Weights of a small GPT-style language model, trained from scratch on English Wikipedia: 3 heads of 64.
MLP neurons of a small language model. Each row is named by its layer, matrix (down: output weights) and neuron, and shows model dimensions 16-111. Each number is 128 + 24 x the weight over its row's rms, rounded and kept within 0 to 255. Numbers have three digits each.
After each neuron's rows, "fires before" lists the tokens most often just after its 100 highest values on Wikipedia text that the model never trained on. A number after a token or word is its count.

L11.down0:083155147120132113155086123130102166170142124129147133102115169164142144146161126139119108117141125133121150075135168103124167111122126159115154119148080079097129129104134116173162106145121083114127159117157107150094106129123120094084105131127090185137152126166136161166107151110121113144
fires before: "," 30, "0" 14, "2" 10, "4" 7, "1" 6

L5.down96:147175135156136122150106080115141088149149142160158146126139096122158136112149123141168104110181109122163139096186116133121140148118122139125124179132141146102130077128100158071146136110116122134127120093123140170089121153134136121133121097141121139178128133137113143071174062128112137167
fires before: " |" 41, "\n" 10, "|" 5, "|---|---|---|---|---|" 5, " /" 4, " W" 4

L11.down670:132144161146147150120107113117150171110141120090077107146115147114150167108160103147142104119157115114153111132182102157148146089127150125128156147128102148106068126075129120128175151127144122202146104096148151142161105141141135156098079110157139158138149122121156144114121080080145095122
fires before: "1" 42, "2" 26, "9" 11, "0" 8, "8" 5

L10.down271:102124114098098107125186105142104137139115129124126120089118100132127115091127120117138155144147146100107113170121141114088148083128142086142110128137117134143152110147154152116153068155107161109121143147119139123167100129118106129124185158165120138088102093156128102103122164121143129135
fires before: " |" 54, ";" 10, "." 7, ");" 6, ":" 5, "," 5

L2.down14:126097142149154126081126132143139125128120139108107099105098084112100118132136148153116153119153110119136119087168161129147120110102114116140136188118149120163106105112103077178184158114155130138151108165111135186139122116131086080153081159120136130127114155120148157126143125114165172131
fires before: "\n" 37, " as" 11, " for" 8

L7.down292:129159087095092114137137150124164142109145110108084129192142153159130117130160144150126143129130146147121137163123112138133162165146113129131163159148096190079157144155125105108130075138068172150139111136108152134149113116144130104073097119098140135115121167125116158123145128116109133084
fires before: "," 17, "2" 15, "1" 15, "9" 15, "8" 8

L8.down134:122093133111095125104135106097135116168138133093094137141134135106116128142153133117081103149155132121095110112153134174113110107115102135145127129149146144135117120112080097089074117161142089119084157121152173154124143130126139111051099085118116135133102150126153138174113121157166133146
fires before: " |" 30, "2" 11, "|" 11, "1" 8, "7" 4

L5.down456:122135102162128121141113161108091128129125120137097130156148161119159135166131131111124132121147151115131129106144124130101157093122092127106125140081124111088115169138120117156126135101152149121145179149132150129082124138124103116099136117100121130104125175094103167129118100173106171118
fires before: "1" 34, "2" 29

L11.down78:122114106141124116128134132107098145147104101094081088151125156095121121128094157129104157153119085126130121161140122162122106165121070142138108121146137166135149106081131151122161083134169102102089103163155134121189147124193146099117171158098148118126125132149151120114156139097149110097
fires before: "1" 40, "2" 23, " " 12

L11.down627:098136132121136138082139139107116112118114097128137107062140126173148128127118144146160151196124136119122155189125177163059164113104114094165140117129152093127146123154141093073119105131126115153112105107136093142106112108118143169143139128171105162090127160145121161129123105128133127128
fires before: "7" 20, "8" 12, "5" 11, "4" 11, "6" 6, "″" 5

L10.down532:164119129129161113086147121138110132089112155127130133120113117107096139146089113131122149164114145135140144093110128125127122121175152172156115127140111146087119104125133198147131081108094133140100131160113104102149151125095138120131144187123084127073120114141140125077107131123143139147
fires before: "'," 19, " |" 19, "'" 13, "." 10, ");" 4

L8.down120:142132121110113136146145182158111107154148162133143079137139146175165131112126097097143142127113152119164147129104110122118156104085136137098155122137163127143148152161152124185158138141115120101142132164170105157099115171079102088142132093080132124110185077103136106110113126145130125128
fires before: "0" 50, " " 11, " of" 5, " a" 4

L3.down292:143175137126120127107101111104144120130135127084140089120153118159105076147170147148111122131107143118109153115147103116100111086098143148113113116126164149155126171157101104146122129151137163093116160086069132154158110100138109060134122129135116098133167092161134113129096156141146121097
fires before: "," 18, "." 16, " of" 10, " in" 6, " and" 5

L11.down742:129130111125127140156120133094077165162120175116133129151104158119136130170137118133148135183171114141136146126146072149080135112098126113151118143142149175113126164134176157124118169124128164133107140133143157140116082156096108130129104095162123133122133122133122148085120069102120131115
fires before: "1" 41, "2" 27, "0" 6, "4" 5

L2.down242:144157141106125150127117118123153160090141186104077086155109147118138161145124110143116126139100109135161147126149115137093165151141119124084162111107103169142106085143119143153146143093157126123142109124111157153149104139105149157120089154163133100115116095139124134124167122127131171115
fires before: "\n" 34, " The" 15, " He" 5, " In" 5, " It" 5, " This" 4

L6.down747:137144134158124101119178116141118110087143175120153126115081113144162115132132134077112098136098136093189127145117117128130152125153166128123106146088142105138119165149135098147170157097165175097134147122102148129141098128126122135124087145142073133135190141086114075104118148108143152104
fires before: "\n" 33, " |" 16, ":" 15, " of" 7, "==" 6, "ical" 4

L3.down671:143162110091132118120151098133097101161142143108146141136135113130166118137100135142141103148167158112135163124155112162114100123158156151168166113125152127066095125130090128103130147154134102128131096124129127132142155133150115088074121181114135125103135161122118178075141073083145118114
fires before: "\n" 46, " |" 4, " W" 4

L7.down382:081121137121117106136160092109131119137116143163150102134146097153168109116062132125123102160173155155181121119134087137176128122144160128122154126159166189104134070095109137094153132131107125106103109131132140106128121108130131138145120147115126171141169155118106117120099062143086168090
fires before: ":" 22, " the" 21, " a" 6, " to" 5, " " 4

L6.down361:131147180124122061097137150105110107126151132133098107147134118100100090114164146143138106141094091145181143138145120170159105126085138163145099111168152126124099135144129161114126188145149118127142148151082092163118138108159103150107114107155106131117121133132104153129115152111152127130
fires before: "\n" 30, " by" 12, " |" 6, " " 6, "==" 5, " career" 4

L7.down181:109159134123108164139165111111124088154102189136074105118135085168167122127125148155158173132132089098142091135127149111115119134105180085089093146135151120097112103120138129118147122144079134122160130149115091157121138164119163143116115123078134133112114092117147106099163143143113121132
fires before: " |" 37, "2" 7, "0" 7, "7" 6, "4" 5, "8" 4

L8.down668:151136133147116144110187118090125114106084098156158133160161087118176126138134109148095113165093117121163134158164134133123098160125160127159093148143131122079095140100114143107131124175122089115149131105132105140126105114146113183116115116122097121094137178115122137099172151075140124108
fires before: "9" 20, "2" 16, "0" 15, "1" 14, "7" 5, "4" 5

L10.down77:161133129095129129162133172162137070159140087146141124128115138107127096158153139078147106140157148121161103077128120119137076138153149128135141126121117101097117058122069119125080140119124126103119174114118108122120140108155159134118113142129081123172161142116134119141158095127155163120
fires before: " |" 20, "\n" 18, ":" 8, "or" 6

L8.down576:081129073139106163145105117169114123163103126087087149134089097145129115120094116104116103180134122108126112150157122194142095090099115123123112126137115093138137086121152135135132149131139120129113110149059142113150163183161137161122106152177129145160106133107133113143150129126160148132
fires before: "2" 19, "0" 15, "9" 12, "1" 10, "7" 4

L6.down696:132128110141101127172112122108119157081167163109074113133107131092154139133134130137138128130111153071161148157149164124101075115115164155164144137123105157163151140133145121110172143155102156131100131166151133136102084134126120149095121104144130089106144136132136095135107092095124142138
fires before: "2" 34, "1" 23, "0" 19, " " 5, " the" 4, "," 4

L7.down296:139120142132111186092106121147147098125104170109126083124110147150095119103138123118143115136095146120117119153118161143131127141153120135112152109150093163123129167151173151133120158131126084109149119126150099127093122154106139126085105175121133107123104134140162165094076121090158116124
fires before: " in" 22, " by" 12, " to" 10, " for" 5, " as" 4

L10.down5:131149103118137141130090122138142130152166154122106182128129116138106109147133166159105157164108108092120106151105169116117143123069120136123139127100098159114143121144119107139127143150072080124156111134127075113148095169150104112124165103109120131115086154146145136124114133100137149129
fires before: "1" 47, "9" 30, "2" 14, "0" 6

L11.down219:132102128110111131138163134092123101135145131111130109145074098112112162143100134126155110098138102103133105153158124126148098127098138138165092081182038132153086144122178125101169158129080174127151155174107133156117122147150154114121130144116150126089120122108117157133113124106115125111
fires before: " " 91

L5.down650:124152132123126131163120117149175143145156123159131105109141117134133111144122110141092114150113095116124121115130133138105157117118099150097160113115094151125117067138126111139135110114155155132111119151124156170155167160089140107142073142115166119089128089119147145105176142131135154145
fires before: "\n" 46, " He" 11, " The" 5, " In" 4

L10.down146:130126135150156163141136095111121126148131139075109125115117143165177139128135153113171104134137129105112096119159095124107177139125125102113136130143130099088142135145099115139103168096087104100123115173134158090109154106124130099111132165131132145113107116143064113178139128089171110150
fires before: "1" 27, "4" 12, "2" 9, "3" 8, "0" 8, "5" 4

L7.down505:128138132081139168161140172183150112126106112146175120135121138141152181117079124118131160156149175131144142146127096169119162137099120132110126137147137118123104130128155131073117084097122146131150119111133112100107109137086145117137166132142142127141109073122109132145110149170134126160
fires before: "2" 18, "1" 14, "7" 12, "8" 8, "5" 4, "0" 4

L10.down325:142122116156076107130151098125168158145152142103097151124128111168097096110134162142106125134150151121126116181102106143126156136124123168101136086146098112142131158146099154122162183153137152157103144109119113097112113210122114112126139113123094123130153108128112096091166093126131122100
fires before: "9" 31, "1" 29, "2" 17, "8" 7, "0" 5

L2.down335:156135127144108133116149121120123173108134142111109127110134126133137129129132152147072137133128131180131152116125140144161185147116108127113115151113128104139186151119137101096107116152130130131161154172129150119130115139114124150129119166095094107124131113103133143116120177095127131133
fires before: ":" 60, "\n" 6, " of" 6, "." 4, " |" 4

L10.down418:085150139154129112116124098102121167123168130144108132127109087091077086119122128143149169117129120117150094186102126113172169139129156126129158118140140140131124147158118132116148096136085166116120134146182126133156156146151116141131118110119153103116140173126120104131113166140135090119
fires before: "1" 36, "9" 28, "2" 24, "8" 4

L10.down147:113153102117103142130172098165158142133134110129123150081127101167091116098143154159095083111129085110094129114119155158101144146151088127159126091148056132101127149165127142160143144126132130133156109152149105176127134141151154077108140113126087116147124187127143126146114127126141167124
fires before: " " 63, "0" 5, " April" 4, "2" 4

L11.down464:116120135153121156119124091106128098139146151131104155119156184152096114120145092096134111116119159159151143083125113121132113124128097105136133120135167088171102105116164152137093144115151087102115145127113116128100095138127119145112091094148122114142126128141087107099185117133084181171
fires before: " |" 21, "7" 12, "3" 11, "2" 10, "1" 9

L11.down155:112102156129108162091131126105123094160184145124164184138100137144101125142175110124132121143132187137146130132159126138145082129121135139173137137135150166144136123138130093140140121114122127139106085141076145156118118131103124095103124088081113113138143127125111154139108122176112152134
fires before: "s" 50

L6.down465:109100115111102128107112134154151160121145085110189153149122125142131160143136137101082113123110117180134100135105119135108170155161140131114110085153128106162206133145121135136145115116172141119138099121098079152094145136120167101119174111093146145140126157116117161110102079149156146146
fires before: "0" 75

L3.down696:157112128094154122142112132109134148132115130138110137093121147108104120127080117116147101127168155079134166142157105142158070119195127145135123099156112091120145155136138111103097138140125132156141110118142158135150107140171100129120133121121167172150047165129161144131092104132131087118
fires before: "\n" 28, " |" 22, " " 15, "|" 4, " ." 4

L5.down673:110147137127130129107165116111162121125157154140132115128169117136149103124155123135164138094105119107142133149104112110110128113126130122135107183108144125102109085189124107158122200106133121170096155114085149149110108146109131105136077133140111179135142151113138149107092147118123166167
fires before: "\n" 46, " |" 12, ":" 6

L5.down292:097178085151094154144135131103167119148107156134144140109113097105092137178154174110152151164134152133169106140123128128128131112150127141103170079126145071136086135157156124122145103146136161126112119141126097162144179126163138134120131090140159142150122119120130096127158095107080114103
fires before: "|" 34, "-" 17, "\n" 15, "|---|---|---|---|---|---|" 5

L11.down518:073158126128158113122092120117141147113129124114109116092122119126134135127152137129130164163099123129126086140133148135135142108172144125083123109135096097116133167156165106143160108122099125162114142131115111078156109120127147146136132145102111101171151109141115133125128134068146129127
fires before: "1" 37, " |" 20, "2" 4, "-" 4

L10.down303:102180113147132161119099130125108147143099142178081142103142137125141110119164107126105109120181103111116079164130118144122150159181115089104121103166122135118113152106127081131132112122132151111122110130112143116076119134145133135126118153136098136125165119157136173120089189121110169094
fires before: "7" 24, "8" 18, "6" 15

L10.down514:144134100139102134103130119101141134173188104129104143081109085139113160130082142096112099118166093132119116171108141119148133133161141101192128099117096097120174154110162128152122115159150133127098122155114139161087109128116118084138156107156077124148105111115111144105119103129087100123
fires before: " " 53, "0" 6

L5.down411:138123134131150129153123114123111108168096167101121098106122120093137125145151149165144114115154133106124101116126096112144149111123153124103149079098179148152115095130162104108103122107142133160130106148120123141187086152113157074074112156110130127133099140125154132132097159098129134135
fires before: "1" 18, ")" 17, "9" 14, "7" 8, "5" 7, "4" 7

L8.down486:132114142102114128117137136182106090104153120134145152122126151166101147128150156133109134154129127130146115174080138111106124140142093138126123119142152159072114127148141149128166114132133152138147157096134136149129091176135151108130156121149095104116121161098134073131112136141110131119
fires before: " " 22, "," 19, "0" 10, " the" 7, "2" 4

L11.down46:110102125114137122103138121147134138150169122124115170097147142138120062155162207149085121138146150062133137161096137123086095092121094120106147132123099105144159184081120097092156162136129171126139163124110148097125117173131100117142121139160110123120119141144125147178131147147122139109
fires before: "8" 18, "6" 17, "9" 16, "5" 12, "7" 11

L10.down263:093133135167115166131109163057134110109127172149152112111130099155105129133173087135157179109148184153127120128125144172136100089122136102108102153166108082110122143124163111117154088109105150155123155135097141147101120114144123141141138146111121126093154118103114139121144095142145082104
fires before: " |" 69, " " 5, "/" 5, "0" 4

L7.down224:143138166134093119166137113130088128138141108157056106117151125162141102145163167127114118124133098137112136162124143107117139151122142153144106124187144118137126082120086111128090159194180110094127088120094129129144095088168143135152137130125146146154125155129128136173076121116144111115
fires before: "0" 48, "5" 6, "." 6, "/" 5

L10.down295:111127154169138122183145106104127121113124118118143106121153150106139118120161093164157178143134161108129114137110115107131131117121138110125143063111128178134124131116148087132127107150147128137102183145116106162109116154082111087138174169145118151105162112181134155122137119103112119157
fires before: "'," 17, "8" 12, "1" 10, "6" 9, "3" 8, "5" 7

L10.down704:101131136117151129149126121130163134163130100153110081146138115135086120118109150117116145099110131115120102137112119106093160145107098112112070158126157080145150182148178090082122158145117106114133110159159133124107148147093132156180121141158126149078185098116129109128159164131140130118
fires before: "1" 39, "2" 29

L7.down598:159114121135134121113122157157141043119136070119149085112110125102137113152135135156120137134089123143148123074140128146095120150147105111107142120133159121090131128119146100153105118172102162137131108110149140095140150123168138134142090135084132154099157114116164134163158122135164163166
fires before: "." 25, "," 25, " to" 10, " and" 5, "–" 4

L10.down727:159132128119133160179102090155150169108121153138114159136145145167125123135080106133129128107132120128145124124132102151083116133124113128112155134112102150125104051161108145149112184118160092090132100093128138133142115090114113081138091152119118121121145112142122124100189115129115171156
fires before: "\n" 27, " He" 12, " In" 6, " The" 5, "5" 5, " After" 4

L5.down232:101101128110168178124136129152138165147127130155109096114087088166134119117151097126144129132148116137134116158145135119127155128129125130098130148136120158086126127162138129109171138135127139155118132123182121137148136120142150095133093126108146141118113156106083078108128115155095130111
fires before: " " 31, " the" 17, " addition" 5, " May" 4, "duced" 4

L11.down567:107112167119127085124154093130147126100148091149123107172116110114144131123169131108136140130142123170123119132140129117126144131144089164146153143108113117169128127138105098158110118148092097111152120134188106080097161101129146132104118159052054164104148095149126124147102132131173110101
fires before: ":" 60, " |" 25

L10.down98:087118154094143103139135144154094118092087163130107144155150151122155116120199107132140116114154154140160135128063177097137136115096153137148135128141126097126163151149112163117129117165175102121091141182140122135152128129056123110119086152112097138152125113142146132138109149118136179107
fires before: "9" 23, "0" 11, "5" 11, "4" 10, "2" 9, "6" 8

L5.down150:095139154111069107140142086098116131152123128136106097121180146144113111111160066135136147118131141119109121199152117133140185117132102123130085135138155129098108111112113116142124115142119136131093095164131120117124111129134109110094137119138108153148167087176121114163116148135101169154
fires before: "\n" 67, "," 4, "5" 4

L7.down573:135126113129099134160124143124149129162134132159082126095121117129155145113142140135131143134172073103123118100120114140140169096126177107137168094132156175114126134104132126121115160144136119110154127164093121098109083155133108110119144114097153181128129196165090174077116118101124099178
fires before: "1" 24, "9" 19, "0" 9, "8" 7, "5" 7, "2" 7

L8.down151:058115114119130128177107123148125090160108133153135121131163076113126095111099090127114130127138138168131091142123114146128137104126136139124086105115138161169143102132103146122135167158129152140136123133133097120098134110118094116139114136146158139154174091103168146119154155163105137126
fires before: "\n" 40, "|" 19

L5.down634:095142121149103143097100124164168127175126138121111117128123143134090167103132147184154115082198142129134092149094131133122140139160086112081168096152110156115129139145137143105164146144195132136115153061128110111137118153157161092100141158121147066116155143128116118143109140140134105128
fires before: "°" 14, "." 13, "6" 9, "3" 9, "4" 7, "7" 7

L6.down306:063102118134141127138084116102153106138127126126117125134161159146130189100134128120106132183122103114100134135128133106096145089086116091156119132166129130137140151114103126088096100108164087158123120145121082122146142157136093149090113120123104135101145152142113142136095172124176114155
fires before: " |" 22, "|" 15, "\n" 11, "|---|---|---|---" 8, "G" 5

L3.down664:091156107132124125172059134191134166153104136136123164162096154122143120131198096137077122113162120101130132107142115105125160115099155138146158110133113126134078112101135130154120098137113091147118182142100140107130139169074107130097100129152143155117127149161123155138127136132136139119
fires before: " |" 30, "2" 15, "." 13, "0" 11

L11.down358:112118098156125116157083119126119149101193122140135100114126174158142129155166146124110123095156090114107111171134113104136156115128079096122145146147132137142098118115161148139121133153117128180121113132115129115166095103138111170133156135106105100149123121151131162146104121146166153157
fires before: "1" 28, "2" 23, "3" 11, " |" 5, "4" 4

L10.down64:115119086161133147126191109123105113152142132099133125095113129109102137147116163116168117129122113143145118113130127119089116134155118152116155098142149069163104151124172119110104145139129174160177118139131147157120100137153156124140099105151096098156145111105121108094141131097105158104
fires before: "-" 83, "\n" 13

L5.down604:142138139121146120158128134130167124112141090143152112113139090150123110141098103110101149172130133111148119098161100112110124136121131136094117098118123210147143090111122127150106180135133162136168103152134154128115162125118104100148073115092160163137190072156152139140090107110119134148
fires before: "\n" 30, " " 19, " (" 7, " ±%" 6, " —" 6, " %" 6

L5.down223:131127086108111139143115136123157122138143159083128130129140142143135148135147149106116153127099099104115114147131133165150096075095094112076122138114160123193162141123155199151101131121150076099128154139121139108106127143118101148134081152147135153130122130113109158122150080130148140138
fires before: "1" 35, "2" 15, "0" 10, "8" 9, "9" 5, " " 5

L5.down662:129135170103144098107194150099126115129123142141092132142125099125152102146130118154101153125133101147155123128123162170148161097118148123127133129093106110158171133102131123123150173125103113101126138143128113120088151111137094156133129189086134110123155111141148101128112157084133135123
fires before: ":" 56, " also" 7, "==" 6, " by" 5

L7.down370:128131085117144149089135110103166145128123150108117120081141135176133143117129111139142128131115113152152105078169111132138164123116134122092105103109106077110132111123151089160159172129110186122085155089133148149115165133125064158145137132103134114123121137084102135113121108171153154129
fires before: "1" 13, "2" 12, "7" 8, "4" 8, "3" 7, "5" 7

L10.down490:098091157139141159142136170119153092168150126127099090086116144148152140076171152195144124123129150127118141129143119178149096095131143126092062128094113150088120111105151137131144150145080129139135120124115152139139122149124117101121114146149074133081141139158134140148160110101172092146
fires before: "9" 32, "2" 18, "8" 14, "1" 13, "0" 11, "3" 6

L6.down334:137130152115123134151110107133079129135144116129082086157150160082115142123125157159113113111091129133128134096125118100142108146131129139120154142143122184051098158163162138136170147196131137118153135159104071152131129164163122117112116136114098153155127135156087147120118143135119068111
fires before: "," 13, " by" 12, "." 11, " in" 9, " to" 5

L11.down705:126085115127105116135168142084127126159184126140116121169138122139179142137135101169106116128141143079128094151097145143129141106092139143152106132145133148111150174121121133097111105152083150157137092113109128145150128133132141144160156133099119164089130154164137149125137101109178151093
fires before: "0" 76, "2" 13, "1" 11

L2.down52:136124131141143080126141144092153150135130162182135113149165161109151118128130136165148058072142111136125120141110117180122117166137127141099139113121118078130122131095106131156110166139131137170134141143160190126140119122106153122125099166118160106137101127110088155120125092142084123119
fires before: " the" 26, "-" 15, " Kong" 10, "ground" 5

L10.down103:096149114102070158177153100127172081121125121111116091130185128172145160162141155106122149136146131142135144128134122135112149084133058072137114133122097116133148141135175077077107146128087140138132150112138168161127133102128093151126148085132120165091103132139081133123168077144125126134
fires before: "1" 28, "2" 18, "4" 8, "3" 4

L6.down545:115117104135162151154118128164101102117144155157138168172154107116148108135111091124084098143145131129144087153144110149110085145121143119133147122103121142152135088124122083162123181158147136123165114119099147137166186135125118151092115124154117137117100108124103153138103112135061124166
fires before: " " 43, "1" 10, "″" 7, "2" 5, "." 4

L7.down566:140083127151092118143121117124132093110133138123104168112150107192135114119113116108137095150110116120088110124156105145080130088120136076144133161153128115127175161132110094081081124133117115149140153125176152074123172139112159137089117115126157125136093130111125128153124155140165163127
fires before: "|" 57, "\n" 7, "|---|---|---|---" 5, "3" 4, " |" 4

L11.down636:160089120098135157114146108136175108144097110142126143162140153139158159125117159122162080127125132103144144138111120135119085140111130140153163072118130114115131099127102128153144167106141161130117111101159134134141175143128141113144085098140113136093137126132087136153167133102129093171
fires before: "|" 41, " the" 12, "\n" 8, "-" 8, " these" 4

L11.down152:131119107150166113141117145120132125116118096127104095112125104083131114175077114134110131134120122156153098127162173128078120124136136112083142148045145146104120065144112147155123158117114133104137123113115139132150133124126100106109110115060134134113128140179166141086145142123170166100
fires before: "\n" 100

L10.down162:124133097116122131142153101104135115165108117118154133156117136149166162120152128104137115096112131115113118124100151146097135141106126155103113118184115121105142112159150115158106100101111140149106091128147094147090142138115125096135181139113081136120111097124142119134115118127123156186
fires before: "0" 94

L6.down488:151099143137128158123118122106144159151158133094164140143160097120133122135129163170094112085100126130113106148118114124122126112123163181110167101120142170103117117126148111138112110138095189079161104154096117121124090084105138089113171142129113118164150130161116112133150142127162154120
fires before: " of" 28, "," 10, " and" 9, " (" 8, "\n" 7, " in" 5

L3.down82:123123152121140100073157100133101123145113141119119129119121123147137103130185109118134182128096119098138105136146148095109127145151077128155128170115102123086086156165121125129134126096113107141114155154073164125131124123121106119109111178156116151134141170136130116127085150136146145141
fires before: "\n" 53, " |" 7, "==" 7, ":" 5

L11.down527:108171095134169148111125122178155107141088103121118183169079119123086107098125130116104130162137148143107157109168138155099099116142117093066083136165093107121134113105104149163123138146145120155137133094155124124157132166164139084148139167100093154112126104103138125132113112134150152167
fires before: " |" 52, ")" 9, "." 8, "–" 6

L11.down166:132118129148113073085143127155131088173152109158170125124126149135103162120108086122154173087112143109121140129143142217113133118140095116176139157136106156141120132112118123095162115113116121136115185154125085114128179073083134136149151111115134162146121165121137140089156099130159084121
fires before: ")" 78, ");" 8, ")," 4

L8.down216:154106175063104166089120104125116150151146132140184189095131158143148143125150117106121143132137135124115138100179100129140131179139128099135145153145147141137150083105123109151127144119109111146128149119125162124151118127101119112135095074114091094161148119115159104121164115145107146140
fires before: "s" 63, "t" 4, " his" 4

L10.down585:106150142155130145170140125114123087128164127128126148132095131133159109122134130175162130153139193094129113125146102110142139117142123095153164140143107129100130059133090141119115101134140125128135128138101179123126136115123114125099119144123175144091136082121118121157102113090115081079
fires before: "9" 55, "0" 17, "2" 7, "8" 4, "7" 4

L5.down324:143103120140099136162146152154110111110109155152138078131108119163100135140149124130124121146098135144119098110117104133164134125093129122149124164107148204115129137104109134140176126145132110114125161162121174092166130093084122148147125159153157111114144134110131112104133184051096124107
fires before: ":" 42, " |" 19, " of" 8, " votes" 4

L8.down464:137065100136111141138133124141150158133151132116098147163112161106110146146116141126111137131153097069089113130121126165107131149074131127090137086136108172130113167106052123154109097178112166128129102135129155099116104182170142133144115091109106138118134140150137138118154150122163123082
fires before: "2" 34, "1" 26, "0" 18, " of" 5, "9" 4

L10.down456:141116121128115132161163144121150149130137085105122149170129131127157147122169105140103121123111138113100108116068087113140160129095130124143141111086115165099138168133121101110102148165117190135122160157140152135141109159117137158143149093147104140125148132126123151138128103079158129105
fires before: "1" 42, "2" 33, "0" 25

L10.down632:108151146136130136142144143117111153125129098133080136130095141103144099112139134129126146113137105113120101138123119129086155119121104172107144145106118138120102121097153113061175141138148064132114104108111118089130136138145132166156119123150114135106161137165116150128190126124137099168
fires before: "0" 28, "2" 21, "1" 16, "9" 12

L7.down577:132139122143139107139046130094139141144138150132099142135151142104156081184114134145117140121114135122145124142128163135119164128127103186096133128104133170109117172120161132102090068147117156126153095130167107134144146122101138114140137124141201109116173175136134091149130139127127086100
fires before: "\n" 32, " in" 11, " of" 9, " to" 7, "." 7

L11.down316:130119124132118105134151125140139176119132170113147159147118115170105123143161120116123175113115146110124150110165149122153142097087115112134132148119124116129115150111092119093177122151147141129148130168135146095146140095104136116128136124111142154106150110125164156125180109127152081160
fires before: ")" 59, "0" 8, "1" 7, "2" 5, ")." 4

L7.down634:094140094089097143134092117096147112149154172110088135141115173145114082124147151120098140112113100113121124116134187076069155106147133118128151130150104126132095099155127094146115102127094101130129125117141163164095124070122169150116139157119110156113141181159157146154106135111118140123
fires before: " |" 23, "0" 19, "5" 12, "9" 8, "4" 6

L5.down668:121156110142173134161106127066134136133152188111121101116114136147102126124171103156127139101148156142159114131113111158168135110120179117116111129094148125107093115123119178118141138150121106180109142130057140119151106112128094090131109123097116157117109139153124103120121126081141101165
fires before: " |" 21, "2" 12, ":" 8, "9" 7, "1" 6, "7" 4

L8.down184:141131115118149135117134109115101127154170152121148148121133137131100164164143126148141120174126156121111070158128147150105102147122147101149108113156124090138111142100074151090081074121150111105139160122144135143142096116138123098069120099107130138152115100133113161130122113135138139128
fires before: " |" 29, "|" 15, "P" 4, "G" 4

L7.down44:190166177108137161095095134081162130141099101106109104123126143139110119159151125122117096124099100151121123141122168118096151094135108165142134078098140159102121170114146135141133105135158175100110127144120122155132082125136139108127141119113108122126159129143149120139096105157175140134
fires before: " of" 14, "," 13, "." 13, " to" 7, " in" 6, " with" 4

L3.down133:124136079110118151131134135125096120130156169136130120123112109155126128111146116157122133112109149142147158127086159113132156159136111160118109111111077106109164121132156149156183187079107153135109130135131104127114131154107145131108171108116136127133132136111186120108153069153123150174
fires before: "0" 66

L11.down497:122180143131114153136113095141161130112111093115100118124128124126119135117115177120115112091108122166129132088108107122098134149127091140143133133144149172126143118148077148106107118090136082103123130089133101131139133142150142132074151097118131119175172122124112134106118201104123114124
fires before: "." 26, "," 22, "\n" 10, " |" 8, "'" 5, " in" 4

L8.down368:086111178075132085126133115169146114135153079145125135193137146105161121117160114154118103117127167149148128170133128155129125081157185078129119100100105157112120135109104151138100110133130148130105102125152114141101163095154122089125129141099123131110130157143108172141129103145144139115
fires before: " |" 34, ":" 13, " the" 4, " /" 4

L10.down132:110143145148192108104117140125107109100149139107111125126120098118070148147137143168116095090147098127116108165118190123125167088135097149128137119136119164148149113112133090136168115105113082129135117195110120132154099131138142090142126182098141115091155130118128177127093139110147147119
fires before: " in" 17, " by" 15, " as" 11, " to" 8, " on" 6